Weights of a small GPT-style language model, trained from scratch on English Wikipedia: 5561 steps.
MLP neurons of a small language model. Each row is named by its layer, matrix (gate and up: input weights; down: output weights) and neuron, and shows model dimensions 16-111. Each number is 500 + 25 x the weight over its row's rms, rounded and kept within 0 to 999. Numbers have three digits each. A neuron's up and down rows have the sign that makes its largest values positive.
A block is one neuron, or neurons of one layer that tend to fire together. After each block is what it responds to, as a language model described it from the Wikipedia text at the highest values.

L7.gate78:506522499547503461504520483538499477541525503493522497496541499495486527494491474492487483479522498495493512558476492571475509509488504470479497521463511484499484501527553468509497513459497460494487491489496540485463477477524477518474466482514531430469503498477514532468495477509509491523
L7.up78:508481481518517483513525486538465522520459489543465527521479498511481488503567491544496476457509500560503445470543481492492497494525500448493485505503502462467455482515551517527474479511496428505535526465541488514505532496522488517493523442509561517516506467499517502490517523512514477547
L7.down78:506536506489478522475520477484508491487505508493514525491524501485525505522539457533534527505491543487517485488488492485495531504503424517498526459490441489515469515482508454482481527465498513503442538540515487502492518508449516446491530532521482521535472507465475524530504493544496497470
L7.gate175:509461496484473507548503488500494462464474492529493522533495458491507445513510514499495529469499480515508471493555475473497509452549496476506476498498500471478491549459413461473527479501452458490506486494534521512499493533503504535527509519538483487526492503480530490502532524450490488475
L7.up175:505482491464535493411518500526471511498520498483511486463494480501495481496521514516503463452498470441489520492538468508533528507482519518499507491513467524507466503480508438498497522534476528504467562522510478507488519476506514500484496457545509525502519487485518557542494511475509531498
L7.down175:504511484529501526548521471498523505505498486468522452505490549499470539470528479489484519500552547504475454498501477472490480519499517494456508468513534540480482470461532513484522465495456548518491483487509469471484498484509497483494508507519524505466439495460528500487482480526530506506
L7.gate252:482487476527517505501531482532511501542479511544540507467529527512525511530522470479518505494510524468473487528527449520455519476537473511449495482531499501496493505487450495473496491483490475491507523529543534495505528547527500513467484510545468527475549460484490514500486489477456482495
L7.up252:520446458505532474507489516507503493566505501478510515452558491485458475500477499472484485486506450523476489523484477481477498497461477519514504481504524490511498516495439515506536520474512500533486497493497491530487495473516535486502499498494472517506510539462510503496487520496531513529
L7.down252:489494463528490525524495448489476464527533487496515522493480540500485527512526501498494491531564479482504483560484506515497512483500511468520485460487524484526533487484467523502503545521503481491498490495505506525478507457519546472506516461517478490505548490499471505473505504473516482534
L7.gate299:541457502526485489470564455519478489464490499497516473481457497569502490504485515472501497499516540512499479488483464464467464509475485494504501490558510453472518514481491493489494482511524495547536525492504508485486559497491501488462511526467521524522535474497509496489497546449536481529
L7.up299:476471465491509519517515485527489485452515484470445463469529545503454441496503525484509446500498484491490482520508464504499500503515479520473499512446458498476528508485448452494563489498486467539495522539517516477453539477516473518528507467473456469490521497490501507515498491507503515483
L7.down299:470469471469499483536500526574545523510509476519486506483501496486496512483504507499496451512503520530469505553496512539495509491524511520503504445518489529497543484462538485508516492559468534499476520501513457504494494458485508524542493457516478539454510475501520530510512484455479557467
Responds to: Before a surname. Tokens ending a first name just before a surname comes (Fel|ix, Jor|ge, Dar|ren, And|rew), plus table separators before candidate names in election tables.

L5.gate121:509463479465480512499523535498534523541516485510462495484511494478492552526505513470439493502506448517527490495506523488449492531495488533486454565518540495488504542483504484509506496459476548536506495436513483502463504493486519524512524501456483552495497513527477512512532513491503497491
L5.up121:528434443509516500487500501516484539516489484528528513475497491539502486513459497480507492492506507557505493499483552459491492494511483434490523472485501470514469540497467470468524464508501496517515469459474498464482509476495522482515494481483514506507452487481492485466438492509524538506
L5.down121:489510507536506503503531517486521512541475468507486497490510518507477487510484474503511533468491514495506512510468493561494491493531539494534543452536487522527526476469462493503534462529507475489467504538496493511508479503487518514489495503499538466482529509485481528537508519464501461450
Responds to: Word-completing name fragments. Later subword pieces that finish a proper name split into tokens, mostly first names in lists and tables, such as Edm-und, Bern-ard, Dere-k.

L5.gate76:478497495485470518503495506476494547455526500511465524521528489455536498525453535513497502488505539503505511500532534445511495502486505497491487529488533473517538576510520533472492486495507483497514526543490475492484483452503559530501489526520522530493530472502496473473488503503501527490
L5.up76:486509529488477539451470526476515529506484485521509476529550450483541475524456470503461466533476535482494471501489535437513496500501478497457508497519519508519512500489523541496535488485487491470525540454523470502496497492490499499515461533556461494494557530559548509519505518505535503503
L5.down76:492526516510506547501524476474547505469529494537466496518464490522458519465522512489491457528497455529502530501520486524455487491552517463503550523498533492509539479493450490515494489499517530508520469512506490513476496550516485502536488510528456497509465518509535487456538504505523474468
Responds to: Infobox list line breaks. Line breaks in Wikipedia infobox-style lists just before a "- Field:" entry, e.g. after "Personal details" or "Basin features" before "- Born:"; weaker on mid-word place-name pieces (Hes-se, Az-er-baijan), "United", and "was".

L7.gate37:504451529547498512435511502513504439511506517520528540478532510462481452505457484509515485551538472516503525506516503488533497506523487527481526513526530485497480571491512507502504482486524523507508510518452508514515495484515482560489490514504484475515524481527576504515489485496465499529
L7.up37:505532511495470519507519492491478491455522459493466538509507500499538528473475507512510512511429482438502524507449524511496466498463527487474527517488520486516526465502490511559481514509476516520511510535514497479488527479482526531488467513482474482471494520485512453517449494507477506461
L7.down37:522530502469472473509498523510528512538510520489525481518539494503481456519488507510474525502539508503534477497499487454526543518536485496499476549491471493516476498537488488497464468472517482482500512470490492531555460434531471505484518510473498441487482497500517489516505534523470507489
L7.gate109:512516503479513483484500482499489528455474478544518502493500491530550475505493479505479506572484493501507500522497507509521474475456529498515515475517469497494507532473518442505487539531483560488503510537489472495520544503502537549507506542512495506514463511489558496537490500523507541477
L7.up109:480478514513508450477516487511463509505496530509504502475519456494508524512491435527501526519460552461509434495528491535491500526491508553480493538465516484531520519538485491506493501512449467541552508510542476521512542494502563484507485499490491505529487508486486494523481511516503477491
L7.down109:509501466494538483465491497494542525502517489523504538498498498512503492483488562536506517515536463492527532497466489425539478473476464508520511492510478475484491470508554508521438511498486531505423505528469520503528537506465498548508478525541485479516493498509523532510509447520508445523
L7.gate185:555499507483499484556489500491493455502424468497512532518533534508505490510465515485551464472466551474513499508460519518478498490525514525497478521521485462496520464511505494479513488514450485523498513488478540521478496500498531477508503500486506500510552507433488500514519477478483502515
L7.up185:483490504495491467477525553548486465483497487483552486504516525524492517478568497533497472535472518562494496490508549460511522489470442497441474562486507499469479517506470482532481490531520488523443507527498513475538536510463485497500485513532503517526436508488507526557458491500489487496
L7.down185:500477542483456490522487504520506513501470500477473450544520512517500510479473547516497514476547504539511475467512526488520469492509478488469479529499499463525502524484501501505541453511500493462487543495491483534490500544489524502506500530450506486517539519530496520489461539483508481545
L7.gate188:498518482554518472475511513462506502481496542507487554491487478471485520467493473470524508506437433527507477539512511512530510509476521478509500490498484499475496504480507481523493516549556514489567528524481522490495475477515529520517454497496515500542510515444495426543459479531507542521
L7.up188:533525503493558452437536511470474533540474520523436530492484463495541477512446482514494504513502496509517509528502493537526498528475491517542532474516534499508534508505532515534496469498508517499487515508554498485485486445497493473567508556512517521486477555500460505523498529524487514524
L7.down188:486516507534469553516527491524535474460482486500531498483503509527487498507488466462520483451494551539508522528532487500476494514506510565529498491492469458467521472498489521495493522484498467479520464490553535476496487530524476556560495490497521507517541518461475518514528518519498469490
Responds to: Infobox line breaks and fragments. Line breaks before "- Field:" lines in converted infoboxes (Formula, Class, Synonyms), colons in track times like 4:24, and word starts like pre(miered), bre(eding).

L8.gate24:488503482498513535498498479501536537490555461439514483520550511537524501501441490477487511472522479482505465520470500454513466478532535510478493484522509495488478517505496533482450502529510508488534483463499525515502554487521538481461494514495494499485528487519461506496534497508486471494
L8.up24:500520509500523479518507488546464482497501498461513510497495494538529495561475460510501459466498510523518542543504496476521543511525518498524506491481560528513481519525514543507469511516503504507515489453493526507475490478483522530474502527478502535516506497535541513487501483514502476510
L8.down24:473529502490513491484535511506514500474528524505509471535532514497478501485487481477431508507530465454513464499505498492488442525506517528510499569508476508539515521521482516511493469487475509520507536483524511484515517496509506520469494538538523506480503514510521552521475525485528505509
L8.gate62:485510517516503542510524456500465479514503471495489472503485520514506560486479497509513538474458453497502474502512534486502537483484507490446522519484456487510498464465515531487483487510513520498520512524523489524493519578512492502503532518454528502487517528510493498547503510426502506486
L8.up62:521526472532514508527526542524517434540474530490506456505488485488517487495485514495570523497437486483507496487519496515472521484516516480488520534545534495474489510497482548544461505521490549493522511515486484509515467524471458507504487479500478557491540469467525503499501506542517536486
L8.down62:512525474486491506490482445535505514500474475471540475519491489476515472518444472455494494497546516462541525526504562468465535551528484460462497501447485494515498508518471488488542475506519529500516518481520479487531500505466487467532526480508517510548513499535497474507514483517518522502
L8.gate248:507507517509544493511494432495506489495479528506515465542488480504541525514496480556512501489465488492468499436516522492544513484526441504525528548465496480487528490482471467546506516516490502482500474523508521531509415473493487521509476498490513523433530505491530468488481543485498501504
L8.up248:517509521519538511497549500514530514544473510478491455458496485546543491484470496544480488535491461504469526474519558527476498466471460498479514507511490468502497477479473500526491462492517519486520518526490457542474499474480478509513486495516503502470532522493556498554506535495541471504
L8.down248:515480496518464512533432497474497500446481500483482510505505513531454503502518480508530536492525454495472493504490548493490507527519520493487520449488472529507479516516457506475503509487519505499493508483476484487472473468502519466506471471495451447495508475518503468511499471515575468446
L8.gate364:515547510442507482514490475488533494487487457494495514479497491469501511509460469538506440505500496510495483492539454513507493506486515506496468544454493495473509509473561540547498488510496493461526487485478510515482494530470484515515507492488523473495516488529569456520497501518491450486
L8.up364:487512487480495522472481484516510506501527473523474494463514463532524471506466500491514499493458492436509496501469488519507516522451481529494550472468519486525515496512509509528495528522519506455487463531521536521510493511461471493498480515550539509481572497563508523544508467505529520502
L8.down364:466553574516519467493510485500490516479531503510519515507467488478529504470509528502486490483501460500469492517560506499496468494489512528487518511477471511493540509518488563491467520505507508528490484527450514492481477527502501526498493515531486520532537536475517510478524523520526543532
Responds to: Infobox field names. Field-name words or their final pieces in dash-led infobox and taxobox lists before a colon, such as Genus, Status, length; also word-initial un-, not.